MLP neurons of a small language model. Each row is named by its layer, matrix (gate and up: input weights) and neuron, and shows model dimensions 16-143. Each number is 500 + 25 x the weight over its row's rms, rounded and kept within 0 to 999. Numbers have three digits each. A neuron's up and down rows have the sign that makes its largest values positive.
Before each neuron's rows, "fires after" lists the tokens most often just before its 100 highest values on Wikipedia text that the model never trained on.

fires after: " T", " M", " A", " m", " t", " K"
L3.gate234:512499534522468471484497470538494507489515507472488475485484506474500455520500497487464463459507453510495515490503484508508505480509524539456503524502512491484560508530488484512509527468470510524485510468515507514510534491524507539528521450477535499485513492473531494502469463522514508502477473438479517494530543532490551516470550506502424487520506509493499513489549483528503447506525
L3.up234:503506515493495462532471517516495520528480487471480475490480503486494455517528505483526433441506448517521534506513437507511482473518496485477490532513506517488577530531491465498530483502502487488492479476504524503494524508533479514521520471468508475495509473486497498460492495542487502494558492494500505487506533504510544484475526486457460476518516505458481544517545498518516505474516

fires after: "s", "o", " c", "p", "is", "n"
L3.gate298:488499542500504497495483485481497502511548512525491475487434510494545467465511518567491503470479514518547535516506477527452457488484489529506551477462529513466494519458487485544487506502474510476501505512511485520505519493520510526483501512513466511514481482512521484482467489537522483527476529562519497462533587513503495481486509488482527535466514499503500527472514453495480515482449
L3.up298:541533513499496454448484505482545493476495487526432499486439506496501492542541505502483519520505468514489537513488524533529463507508486439477510459512519498504529512478500464547486496492512500483499493465503492514522511537513475522503449465539470533484499493514483501469463489507482498498479531511498522479513527509503495501498485485480555551491505430494519525476539473490487494512484

fires after: " B", " ", " S", " M", "–", "a"
L4.gate657:478515528469459512527484497476480481496514473510501510512487477495479529504470546481467464462497487477484536509503473508486510536502501510523507485517500484483468546523462475546508513471514498484508521483507509508508491495460489523488471487521508532526524494514523519500503515473475467559498458517480489498494575505458495544543470520497487527503491516515534479511488490538489526496523
L4.up657:517524473478526514500495515501505511486490468524505497518503502473499462475467483503500532509505566473530471519506474505474493499539518498504507521571504523501522498485471514450479498505531482547492462489492522523515509499515518541520500490507503470509556461514523499482493514457494535462520501482457479465496503511465539469497517499524517499479505497519520483557448485488549534537489

fires after: "ist", "n", "or", " W", "l", "ou"
L3.gate215:539484498471469506478524500445492502502482501511489514497523554509497473499514499518496508527474506535530514474485467532518474493466537462480510551469489485520522495451466519480462515515534451512535488460478482495496476504495479553489516513532490519490525476471495522438521522534490503488494521525523512482498468542522503519459440510536479518554454499490519504498503522502471482507512
L3.up215:507517524503473485497497483509487506504531536505498489510459522500548472499494476504494505442543479529540552489483534522482423498503488494479530473483498501515478523473472485504481492512543499477477479492553504523515471518462547482537478460517532490500488498500525475468536508544475479470482532459550498498492514521497533449480525470535479488528459553485468495546528508467527497510482

fires after: " D", "at", "n", "k", "d", "ist"
L4.gate176:486507498507515502513535478531473501478494532522498543541497540481484470546496537459503486496496497488518514486498515453475439494505522515519516470518484557509551513483486487506496530491489509505498497447531515481535550502510474443505543502513489522456459550476498492501501511557535520507456485501497520516498519492514497516491502509541478550516460505517501479518490509451464511524502
L4.up176:535525478463497511503527507514487471491494483495478531506492497488521460506517526533450463494513508512513539499506485561446468483527531507490501463505519528507514497485472452532483485542497484505485530485506476477501502525503514495509527524449501465468523490470496468537499528493492487505508509467517511515505557513477518488556513503572550527519508529483488493516491529479536458484491

fires after: " ", "or", " l", "g", "he", "l"
L3.gate675:519486513533523504508513481476535489519512489469507533523504534461506459498499516509535435487532446540503539495479527507483513514551475463546515460488468511498471478503542540485499476467554478504511526482471509510490505490478475509470485503492477505494560464531483499524535477516512506456547513503490483446487493531535528501495516543544508507517511466468498528505431497503485469490493
L3.up675:493518521498551435489521488496493490443477471514505544481459453512494520485496465501522500496493491475503513482482487521479524537545503542485529442547467453503467487504516504493492515488482544542519552492479494510513497510465520486523510504535510522527502504507540546509533475504442471502487527520475459491511495506453557469526492524514505482532474492489513488517512489483483466505501

fires after: " St", " ", " st", "u", "in"
L3.gate719:494488540506486465458482470527522528516500503511506464478483491524489458479521531472454490510503526492526524512575511497497544531456459528502493502503509501542499545496522476538522493464472489461507516523550487511461490487515462466510487504491503539492483532466483471524501472475474515525503490504488500526512470472479459496481495519530496517494490545479500462493496499521477501521513
L3.up719:483535522470489499473510458503505514471550537549478496486501520475486535476477519521477510504476460526476553511514507515513522510526502515507497483499515485532471516501475524486538494499477539461472511494520537489499479534529525444488488488497544509489472451529512496531523471500500541515476496503472497513553435525465449498479507522508493493499485503505554504490469487492507526487502

fires after: " R", " B"
L3.gate324:511483484463512515512504501505495474494512494463519508522485498503503510490478473517501496465542458522496492454514458523452553527529517518516493525477521491529535479480455462481522521516528474519514509503485537492494486463475515539488465508485552479467528481489525507476507478512525514479474472480517506533467525511464502485513445551550527474533484514565511515524501513502462480525478
L3.up324:526487507466514548552512479504458494492494472506490482459508494508503526506467511451570502489466515498545453458513492463520499522486507481508463495482443503521466515522453504516455483487538522508515527425497493520536515489520520542486487493488491483479510458476496532506469487498532520463510499489535449533512514504484501510495492517528487472483558488503516490508497513514527533522512

fires after: "0", " "
L3.gate589:521493424472507463474496528504509509507523468450532482507451568483498508505519476500462505503509530500531507518527489489495525513494541499490460518487479514549513521513491447486491521504469514482509495525499515505493488529501484487543528519555489525462509511529520479409514476492516490513496456481482492511552469482493453487493495493488509516459541480504519523500497498462521529489508
L3.up589:489530567523533501466452482507551515504497519483498494526478461509549475461524468492501444498508515475438502520507504488488540492541493458476497492521492490555480480466523506550537507499520484476515499498483530479490535488490484501438493467515491484520483487517506532501483488473478551476509503488475487517541509493541468515509494508491519507536475467530535483482520527488480540497550

fires after: " ", "7", "1", "4", "2", "B"
L3.gate331:524468510491533495494480503490525476525494491522518504468503524470541484525497507512539454516511494465469492479484543475498500460485462531557499483530460504486498494476505534525505510490519484521470523501496491482512471521505464471495508582503486482490490478513518563498552494464516465504526516543515494488505462494503457517506514461515477481445507495542500510497480513563510519505531
L3.up331:548466505503508492515504491500530536483510501481481475503494477495498511545501468515494534482492490505492513473494507481511487490470473520500483576479461465560501472462482537500490485493507486492526539461492486518504477516485496562486532452554492489527476482464511496513550520475506540503510476513496566497479509494465426502500542461513522491487498465559504502539495557477549480486516

fires after: "en", " S", "b", " o", "n", " "
L4.gate46:476513467473527462519515505499482507524506519494482491468456516517493509534545453494495508494506489501509536529520484496496485531469516503558491471482533506500523496481480431469553460529526454543487489489478503536543496464508504475482528521507510476510524455505534473515542483457506518544517442519479521479514540524483456532525472519523536456487523471504532460530468468468488493452502
L4.up46:510517453474500513527542489501504508544466471512521495478474492572475545509545505479518479534530482519522492469534487499506501508543500486498474442530511543487541524508458460498511525515529505508562508499481481506491462483490483493478492496531510441486523502492491477522508533462544498513504504499508522459494497474453536501458518521499502518488542495496473481488459473467513532480463

fires after: " n", " t", "e", " m"
L4.gate215:479459552524487457556449495499499532559509542506492488479473514523486538480509488495518516489457488504506508524544521478527452471479510484494513510526472524496483458524483513481490537484514557515488507505497488506468509487478506530481467452495518503535481532531462495496496475473495524545518540504545495526506495478469503540509452520477499518469518494496510517437529528536460453518501
L4.up215:513512514475499476519490532522494513448460534501517532496470510476514494508516513475492496486464477510504515512522477491520472498516487514487479489515491568486506479546460462499538480503555563505534513497492486476527501495496491510526499503460490526468513458470494480525485482471505520486422480509538509520462538463494503511475434477507519467484524494498533501517524546500558527499489

fires after: "0", "2", "4", "9", "5"
L3.gate558:509518480487455502502460527526524485507513521508476450499465519477491458467442512482467493489574499444526532508462520491531522516490536506484503509513501479520500521464503551486500506460500454496493501501504505471489529520527494513523503497461516534479492515500485510499536498539526500517496521474514481461462481487520495519486535481517494482484485503514516544485494496573519505525528
L3.up558:461500470503485488482492499483533516522479478491513520521553519511478490530472479473520550489511525487484521438496505526548499555499511478516482503510497496494519504494499526472514475522470492487494455512515472464496470497482492474479495526530536508505501479492447519481520491487501538525477497526553499468470454533438450492524521509488480510481465535550486522533489509522475507481541

fires after: "\n", " \"", " |", "-", ":"
L3.gate759:524540520473452471485511518526499490537508475557465495503485515541467523489515527511497475508503516501499473509492501523519530480500511467510502502529536455497483508516479497551485495484453490482492480495472467503507468493494523502499499546495469476475506513494515490485467512490520476484542499468470516503453484532452473471493461500502498501546485529493528507553465483495499503483470
L3.up759:476497485512474511466496547465521521447438484520497457519508527512513453472529460505520504467502507492526474527480509502490454507501514496501517524516476476481508540492499515514533487500469486487501502506485458516502451506510482487530468497497530526465505487485506540478489532495535524521492441507518539460523501473493516489531454543568491472538501496488472509464483506494511499514519

fires after: "1", "8", "2", "7", "5"
L3.gate275:526495521483503499508493481504493501467482542517507536506528478531538484490485489507484481485514516513467489499503498500528534493468463540510544482480505470529495461516517554470498548498488514465507473509455502494475522519460524500513507497538529539499558451498503499468474478486483498502496575533478498533486500490507473502512516490507424441478532527524499466487483533488451482541482
L3.up275:503448535468519487511514475505497526510469480489502454548494507480495452532485472503471541484537516540504500523485487472525470532529549511474488482495545526505521517505475536485466518488480518512486515472506520489463494504449487486553480506507524510485529477507483517535532476513488524479518513482503482510475536522517480518515485500518487470490501496568454518486550477512471538458498

fires after: " m", "in", " N", " M", " n"
L4.gate149:508520535462474494513491491503526522498503526471511436514496546523446505515542506473499514469519545477516457510502472469476560461487488500463515543471528420509533482505487536462497491496522510530502492486486490518567510512517538496473503497542497537512517505525460502491487505534434523525509528474500491501512498550510498530465486494495498518509532511479479506438515484483496495501492
L4.up149:526476492524490463529529560538451520479481495467461506499505495483510511478559505500526501512523515487553530510509497510487512471461490528495474484531451479511483490507470472493491492465505482479541536535455535480491487537479522473485476539457526462488530480530497489474478477485489517506508532548488536500493524480534519481474512507506474498507514509507514518481533494516495484511518

fires after: "5", "4", "0", "1", "3", "9"
L3.gate83:461543453526470505498516532505461513484536511442481492477445497489496506499502524482487489506517532501505520504486497516445457511528546514503456503521465483519561511483466531534475508485514513503481474498462471520540483466492498556551514507528444504507499502491483513485491481509532505514518506527482437518464495478476511525471485493477470474530502444489517497538494494483519527521468
L3.up83:538482486514513498500528508517488479475495503497470509519461498513526510494481509518497523559487478536472503510458504455538481478491489492450545478548528474478497470448467500486480505520482473495458497494520521529530447508497518491486473462538505520518470515525503498497481554550461524483459472528484498514522514477483497462526504500495493461511475528501484517499527483492522550477461

fires after: " I", " M", "0"
L4.gate239:469577453464521504531489478537492489500509501556514449504474565515475461504502489498504485524523487467495504500504527515491516498491523506527569510518512498508463476486468486508483491502490477481475485510507467495516499533513539549548475537531472517518513476502526445493486513536510511481499514502519504458502497498484524440481524477495485511458488458474506499532461532546513488476558
L4.up239:460493494492519529502485477486519520465498495552511513532506525480544512483479516505486519520526517471486453483511533511504534504550469463543512525483477508498510491487540524526486497535461495497464501483469450481477527510486516500480534480496507485479514466479501509528535465511517481484521532522532524493499502516497480476487513485461471496543489465531513498494536532513495500534502

fires after: "0", "7", "8", "6", "3"
L4.gate627:489469458515500515517501485510519516502523501496551502485533483505555518485485504532446525494535525471521456511472537502464506509507505535476557471481511467515551489520507469497483507508530513549467467494507539498475503495472495464496466517457474463458529537550517519499505507514470497506500483519541487452507478536540516451514491474545488517520484496498460466467484455508524525498524
L4.up627:514506501492541525478535480480496434503531524501435500472473558498538451522430512513523524524536473492469502543485479499525517489511494507486503450553522463487502493493523499507441463474551508484522471475492502508519510453492476476523483525476506518525507479501496497521490500545508516482497509491451489518484505511482515532467520491519521500511519475530515471501525493512505472459468

fires after: "l", "ing", "at", "ul", " Al", "n"
L4.gate372:500504509538535464495462495516494542490472490502463520510487542490506521525466534515516524473477491524530509494486470502502513468468503527520460478469501511522528530481503529513446515459485507459460486486499519514487516471524526481526534519490538458508486474464468483477493471522486528480503492510507533487509482488504494491546514477443515504516534508508492480509516483468544485500539
L4.up372:466520503489513502504560467499521438512481485491507535500497474492478519477508490469513493505465527488517502539490523468453546533504455500554472491535500535458526503538433479475518535523492495498501501489486482501522486499512508498453484520473460517562516499512497484499476529528485476505520491461501503444520531504458444488477498488483538515536469482507479542517488517509548461468493

fires after: "0", "9", "7", "5", "4"
L3.gate600:468521485489549507470456512534527491513520501472527454496451545467498467488508493472480449512543514500492506496480513534525526457512501540507471478517450462545465493441512497496501482468479503525510511459502509528494527493471508551546513495503492488513525514580535500504502534505493505484482506520503506504518477501450525480498520526506525511546495488466530498507445485564509535491508
L3.up600:486481510500527469510473527501498516473552522486525526517478536470527477541542483507519442499572508480485463456482484515514479470501543480490477506518504541483513526475500531480492496484507485481499486472558470515497493469489490509504497458514471509478508522537535466511535531543497530489473483547485518488455543484548500493508527512493524491499485490459497487488501531501501525532545

fires after: "0", "p", "ation", "il", "j", "un"
L3.gate586:565454510514485506511500552488517509546546521508529524482480544482496504510490492519460506461515538478514463478484527535499495512477475563513516472542442468537503513469452477517484470495480476498518448524503538510510482497541498503477519506515461453475507496503512534518537497515528508526486500502501538510490466467534539531495492487522502463485501492516524499535492527431480540506472
L3.up586:515514519429517473469492475500481502510520488494503504544499463555519486476516519489467518470474500504513498489520514502505479494485448457513479555475500528469487531499462472462506490491524497495503522499510483501501507501521529463527511483515507483553465567466479524503513478465498503455467520521496513471482539530519481539495490500450501489499531514465507478463511522537561535483456

fires after: "1", "0", "9", "2", "8", "6"
L4.gate611:503539543462472455478492491527488495484485502533569507479525528510474488482508527457496498454486471523498504484492508542540544490463465497510471481505515430534527516490528496466494469499508517434519475473482479505509478500490490464492491492457493509528519520499490492507479496484417506494466491513456508495487484530507536507507502489508453479504517481493505517466485481517522495507512
L4.up611:548505526446533521496487503480486527490550517425537496500494511495490493495501464475461520489518475497518519486495468510516527538533467486531535481493485529520493504504498542522483521489530417514471487538486480528478506535503439502526482493481496475466505495503503494487473520544521514496475471493489507515497481494509492492538480460504488420480512501528512511508472533482520447469531

fires after: "0", "–", " ", "2", "-"
L3.gate430:481533516460500483469461501545519478493470534539473521497474482513501466487547519478512440471527493507486527520507448502494498507520510539467503498497538475472506509497510482496530512484505484494499458483492556509477494491528502503496494500524505505489516431477494531524432510474524437507518457465506502490491511492514511527525505434498493528539485529483482509464480466508498520499525
L3.up430:515530497490468508489498485470480508501514486484493532507520519477468443521499508515473490552505499460515488522504507509476480499521488525527554499493544511558508509476497448513489509486496507449455513522502478501528497502480516476489528533511498515504480491454509548495458496501435513465538513503512465481532484519457502516460459434501488524495494485539508534470489474484483529488505

fires after: ";", "s", ":", " |", "0", "p"
L4.gate532:424479450535504538467508474486525506505504483509500531438501548513507524539522492504482495473543503506453471464488471494520512546567473448517507498507522466480478502461511505490532483487511511501499501512499527539485471513518498450524478505476510525527504506499492514530507520436505490481493478528487488494524503481486515446558506545527490548479475469509502506498521496538512484503492
L4.up532:487501462473518521481503506458507494512517432510483477486506507508471475510506511507503500495508488527503514498457498509539482470509503496475498542498533552489463557501490564493459480481531478529490477538517533487516495504514433455503490512502494473450515472531524527497494562505510516486466442496486525470534528540515486500517487534513492483556500511500477522482491537483523511536508

fires after: "0", "5", " ", "g", " A"
L4.gate93:545519516517485508548494471483488461476491489466531497545461499492468511486539457486510501501461501551516517479501493500520513515502477467541485507482512522506465459551558480504500516524518485511518451492475510541485561469528543516512508510477525536489528486510496539472469533484512484474466460512509438474513472492510527475489516482510469484494486511506475465535476490493495475478504
L4.up93:492491484476508484483485500485524495495508508503495489487505523480528544505529498510507507567496520554550514440483470488509523519506474508520510465494536458475496489494486470434463497486520530489502508564490458500489465467464496494453479515506522520525508537525511520519513491483467452471473533504478490460467530489520548469497529511506553497485488525476526492484529505497491525493520

fires after: "r", "1", "d", "6", "2", "3"
L3.gate292:541512526513471458490491494517540533499494513527494508459497500470510516478456448486451490459515512482482498518444476481530514499495488513534487488484494466471496482502523510473496521520531508536482470499502473527496480513435479567487472502556520510477572527548516504462536508485485496492528518496517496508519520559519530505507475537504451520530527523495512470537505518521477467471455
L3.up292:506484478543513525527452483525542490510471505517484521510529527494463501491461487520516496489508510454502502507466507486557460519480503492497480493505522529502541505494456502502505531525479482497492493463508484498477508498489489485486527523486502505481494522487526485494476521511538534485569515502494546524546511534507500513481503491487512522512486495482565536522514490450528503478474

fires after: " |", ",", " in", " of", "r", "0"
L4.gate491:491464502500505534481491487518505526507504554516509482503509499483497440455528489469487534498483515455490501491485544545504483474507538536462478501461490454469498510469522544491485508455505447518508515472502475481516551521478501525497483536515479520494532518549513527491538524486529499511500448492464491506481512515522514494524477487483554505489494510519492452465494531540517476478487
L4.up491:504495498522516518511480479467513492515517489477568520524492486482467524497518492462475488453530563455498514429508515471472473480474536481508532520514515491464488556476503528482445532500473520512525517503487491510525500496434522480503502526494448448507529493527518507518475484533541519495523494479512537540530520504537477465484484523503488522531503529472491516503509517521475495500480

fires after: "ed", ";", "at", " |", "h", "or"
L3.gate631:496504501491499541492497478507560483537487531582542532488498536501470486489476480506513468493518535480491479480496513518505466507531488483487502464549475522491470462449491551492522445515504504525508502496474539492523519514509495517493509488507525530521517510495462480492506519470503473531441478465458532535514502527472530545499477479479512485450492525486483535508438516514480451498515
L3.up631:508491517521502525526432491517536510540490501555511510478512467547498472481510469505510493466528481512511462482501431513476481492546480489508497508510512458461502555441511534506501501495523501517503500465521502550468473515522461510510470456503533522503448514535504506499501530514447509486489522445499508482502494520522485487503519555484489521494507493528512516462491571459478467476512

fires after: " |", "-", "•", ":", "|", "\n"
L4.gate43:460525482518453524513477524488515454549477516465496501465475483492506483515472497496500500494507513525497515526485499494539525513536470523452495464477486457514507504483507506485491475553526524535506497474503527528505521496519519460498542422496569493470504523487565512478524485529510535539499519519496529506464519498476482502500475490490478516471545493497496532483502489542495517512484
L4.up43:470493522502505503492489483527470513498503478483459553462500485503488505488470530496550503453472477492484493477492485486509534507483534515495525550534506450497508522510469491458504514505527504504554521438474471482509507441543481499489538509504549488485514537542554486478498542480506494532486517459533525517523522517510486507527508507514495515546519484480473531535514464497493488503514

fires after: "1", "0", "9", "8", "7", "4"
L4.gate297:443485513554516476479476463542500520449544548504519510477556480483542529496527456485529497493520538462444528487478489503470493511545479524506495479517497495533499483525515472516513486489525472532474513516499521507480506494474477470525523515500470462485507543500518474461503465461478513508478499516490508472500478485481474480540459475501477513519546531484508486579482475487511538507525
L4.up297:516510522478486511524520483538460479517491538486478545492481553525465483496521486502494487489497450509501534536506550494527526563501556513478520488494490480515485525512481517458532473504499497526484514483501491494500467480477491456514455516504507451479461489478492526492477500484517533457516523526505484514488503487502512443466497494484463493483505524484510461476528523492510555476540

fires after: "|", "-", "\n", " Y", "as"
L4.gate513:495494504483509519485480531539502492507518491528485533481522465508572479506500470512494497535526482527469497514499489497523521488513541471518458521504487462501526471507510476473527470476501536525518506486505496538509504492519495527508528449480551484505494510501489535461437507520499504460491550492524497518531486500496475474493482460463516489469524433479489522528472533456521514513443
L4.up513:439459538509486517483513512507546502507489520460518531493492543507488501519466517500511513503469512538483455491473503498507553484520507487489513488519505471476536473543495513506535496508517502527514495448512498482500517488528476489494530489499512470511496495495509474469538491502535460537477469489464480496491509473481458512483492485484500530513540466494431489518499498510509530484542

fires after: "-", "n", "am", " an", "/"
L4.gate107:478512451514522473571473505485482443487492496446493518514464523476513544517497515512499495524483486517520524492484500496493516460495488468529496521494495492535462487555481485518494525531475552486473506502487496470502506512468455491507465544486561484477507498511509510476484526509532490453528498468470529521470460488542499492476480498520476515530547524483497489504426521496490495494526
L4.up107:475507478567514499519481465496517531501522491468457539459462483512470516497486516505517453481541505496525531516482510545487500486522469505514471480465483453473480527499485489520474503496496511545508547498523478480508515481536519490490510516502530509494511564478486494492517491509514481504529509488513508487479509481490470496500484544513501481517463469514525481544490456499573445505491

fires after: " ", "n", "is", " J", "x"
L3.gate569:505530494521523522509519481486493508475517488531489481544437502509543488475519490540476518487532477484496544550492471534488465456484514515521522518478519466490514520532525462523523478489501483489465491458545482463482495485477574478514505512504494496502491459505482522469495472495498495524543496524574490448537496464490482503507437513503472507496488489515539490523492527529495481472475
L3.up569:476485484479554450512476490500545458474500481506517522470491492500498492490536510496504535487518478525512516528472505511524480490505475507547504465520504470499541499482504469478525512484473525490523535494540533510547516511502498525531520481460486501505483455481481528504480519456525523466462526486484486428540467524493453461513467536465520513543505525485459498504500494511476517526484

fires after: "r", "l", "h", "th", " pl"
L3.gate235:489532503508516513523468539476549458456486434517556525510468504470472480490507469525497514466485475486544528463484504474513513495492506504481464497464530459503472578478511481487494520520515506468467514515490516449471543542517450502520501493493484501521499500487532486531522480489464509480493490523492555490531524485457508497506475485494483506482524427505508499475464497515500516518465
L3.up235:509506490488497555536524460473465519496494546492478509507479474533531562530519502521517519479494483468487491506537546521512511486483469504533501488513466448518505450471485480482475529496504520500526442473501516452507512527476531492504473510454466510566497537464509460489504502509466475462549477513472494494496463486515470521507469540531470521491504477533456503494488476503518527548520

fires after: "-", "n", " \"", "at", "er"
L3.gate143:496522486518503537477532467474515498519515503481520494469470470494508542538468498469480459507454519528553487483477487487480478494515488524481472490509485493493540503538507513532445495503481521525499469471528483458482478547499541466539542489492522470537502464457514469511505492508529541421494480534513512519515510502473510497512483506505467465535520531510511499531506484516479517506481
L3.up143:505552502523475509466505494486492465504490520461451462484460525507461515507535491488502477527503480478504505478482476509505498513522440529567484491514493475466465508448481511503492466491528503489524517516485469457516487543504528491468506484500532518497534481525494489478496483522469492469504528471515498500525495518500519520462471529493517466508507468554498544497504455484525496487514

fires after: "0", "ep", "e", " t", "ie", "5"
L3.gate274:487495503543463551497470511476495529500517505493491561492524479488503489510501488505470515519453540471532507510515490513468479489524519553486490502531482515488519491494483569494522505477453478496500483492511540511506484463531488500531505430508501529506529502480465486526495539533505550536462554541529498516538456535461474495487505497513501493488503502464493514496495498475512459518497
L3.up274:505506546475463476504550495514494489465485553500492491476479483485524525500526517482511478500465477500465495465494519527526460498486453531467469480498486501505488521459497485494501503467497483525545501532483513492557502521505502495475481474489514465516496462473550499516517467512498450488463515553471517513503558484475474492517484516517516496502504504527494484486565481492532560540485

fires after: ".", "8", "2", "3", "5", "9"
L4.gate735:481497460489492529520512498484502554523492466534527525510490500555509465489464475502483496512564503535515517439508483526503448531522560524470500519495487488507522493501506517515523530489529492486484450485498504493562509507496523510516487506432499484464535478506483503530484509500478519473505510485482499481477463453532474521489482506496494509523490525489485488485491502505500501492455
L4.up735:494441532501534520491500510459540491526523524544517478437522465496516534493495471489515500540497485543531510474488501512503525526491510484507475479520506515474507477471519465578449520490508492510524513471511511477495521486476478533507507501471490481477524500468501482543477514500501515491497476501469502525495517461488503448528509494481525509519491508526539497435516471532519452512481

fires after: " ", " st", "en", "un", "-", "in"
L3.gate327:444535495492505489496537514526548462487502465497462480543502501521455433516491481523466510497498498536537464513492465548474540500505497473502518488520474484491489517536466513511478491491512499453485462510538497496502516541475513513506514531487512478472503528453469501484505503485524528499493515520516490543507498484512507499512450512476469536495469542448522492477469495504525545517492
L3.up327:500519489523487517518489455500526518546511525478473462492471474481510508478536514474465506488479520458465509508473465499539519491525517499515468478504489530497522466535487532482532534482480522493541503521476543508476484488461531531482508437490459499496498527496468489515496520501477471516509498485473495477495470543509483516464538506487511552542486506464487473488494487480499542475511

fires after: "h", " J", "r", "v", " v", " V"
L3.gate153:473494515520543511473473517551551509525493509492522510499497528492495461512492455494480491477458542516494516503495493434487470506500474482498493524496544476492548494468480459440517536486511490503554475443465482491488521502509474462479498519507480494489501490509500507529507492518529501432502471508534533531500481432473495515474483453568494494470482475474501508483536495524495503520539
L3.up153:541495496458476488450519507496510516485509524491505467516516521471486490532523500494504525497496520452503530505470494504525512483477470504520508485471509537499484478486449539479474529523518516498562480486495508494539518498444531506444488501516502514506545501463518436535448473519484480507529495494509465503512484471514517510513547527527522512529503512487500508544507540542478556508525

fires after: " W", "ow", " H", " G", "W"
L3.gate321:527482458459480454498463488474515522488480515486521502444513511471470517507503515495496523491503470480490499494522504531529506499523483492512533509548480494481539500454460472544508487517498515506511480504523504521495502443523484507474533512472518510505470455506522489445459505472494485522522538502478529526508507474479495532466523479554522465484542483478521482486502480526521483522489
L3.up321:513507512542493474476555490475496523497516487500481494467475468529498499462498536495483459505481444478507507482507505485482498495464546462500528488510474535444527518518474509475454499493511521494482542496520463529517540525520496462489494510527482472499536437513469509532503435483500536462503507478525525510489502495487488501487490525492501529512503555503449460515537475461506504479480

fires after: "0", "a", "le", "i", " P"
L4.gate61:494530447496489440545516484488513488520506515480502488499507461537487507464492559506506479470499526490500556437506488505527516482457529486490516479532492529469528468517516545550499493493485499470488492470503496454526483482535512515525502519514464514511518467523485458473494553540485511495518413524465484476499498512513496460521514485544469517503465485495500503459491496530488500507525
L4.up61:503500563513508541501502467501462531505489517441470472515507483444475480492532491469495470503527543556490504524458516545469567460495511488489506475473462503468531502460504485540544526432485472479487488461484487482517517497522511474469509470495498471503497464488482464485500513484480517505522529480487509467543472484500493489510538509502519519530490488494481475485475496491506541518459

fires after: " H", " G", "r", "u", "l", " V"
L3.gate370:542490500463476461534497492497512472496490483510476473476441479477484476498511531476505511488484470523504548521443490509519495478516533501519515482525515483463498488471463494549467485504484556517512501495502476556471549470487495528511465466459504504493506501507521495508512531479504511529449511487492523516533505502479501543464491464514483497523523494506529493499495494507478486524519
L3.up370:466513513485474524511497535511501514457508485475468507537442483466503497471466502507502485493517487495485498546492506498525522513541564449520498530519539539486505494509508492477496433504471486494479466462503466508515459514484501523502503490502470465509525494504512504530430435539509518518500463440489490505505478486460504518511537512477500501544546522487472471487513490531514536492514

fires after: ",", ";", " |", "il", "ary", "ly"
L3.gate51:488501488486516498512497520475520488496536519485452497448517514465451488509559476506529481512451527485483519486503520524512516471491502498503464552479513495480495534491485548518467501510494452417518509504500498515517538486554469512499505506492464524506490454521499489516490536491503502462492471484506443525489526515508497449528481480467485475520515509470479456528497494518485473524510
L3.up51:480498493473465481502536526443500520532513517488515474440510527469456511487531515533477476546477507489500519448500520555526468516490476512527505484472516493503497530520491555524490513482493455461509459508462515514481535511531488490447464516458499509516469448498487511492477512498513480486500492492486466560480520485518506507503491481478494462545476500528476473524534487497487463505492

fires after: " |", " in", "\n", " (", " \"", " I"
L4.gate364:499524428481466481531525468526517512518488494528457505469526509528490469496518527497478443512493467526528499530478531512488499509553495489535503490504516473512495473466498490533451519529499535508513455524513513510492476517519513482527478509507487478510498460467482499518497520521516534472487479512504497490516478555441504469495484486487548502486488486515504514543534533491484493476532
L4.up364:518529531514516521507518501504522505492501489473517487480467497519481507452536501493522481505500509493523470508466555508506529487500550496500477475492494517497488470485533535444513557531523470486501513451500515472462502490495539499497520520522501527493561457516518500454466473526542512492493496493502461484497484460479541477528535530515434493517487468514523470521462511500522528502479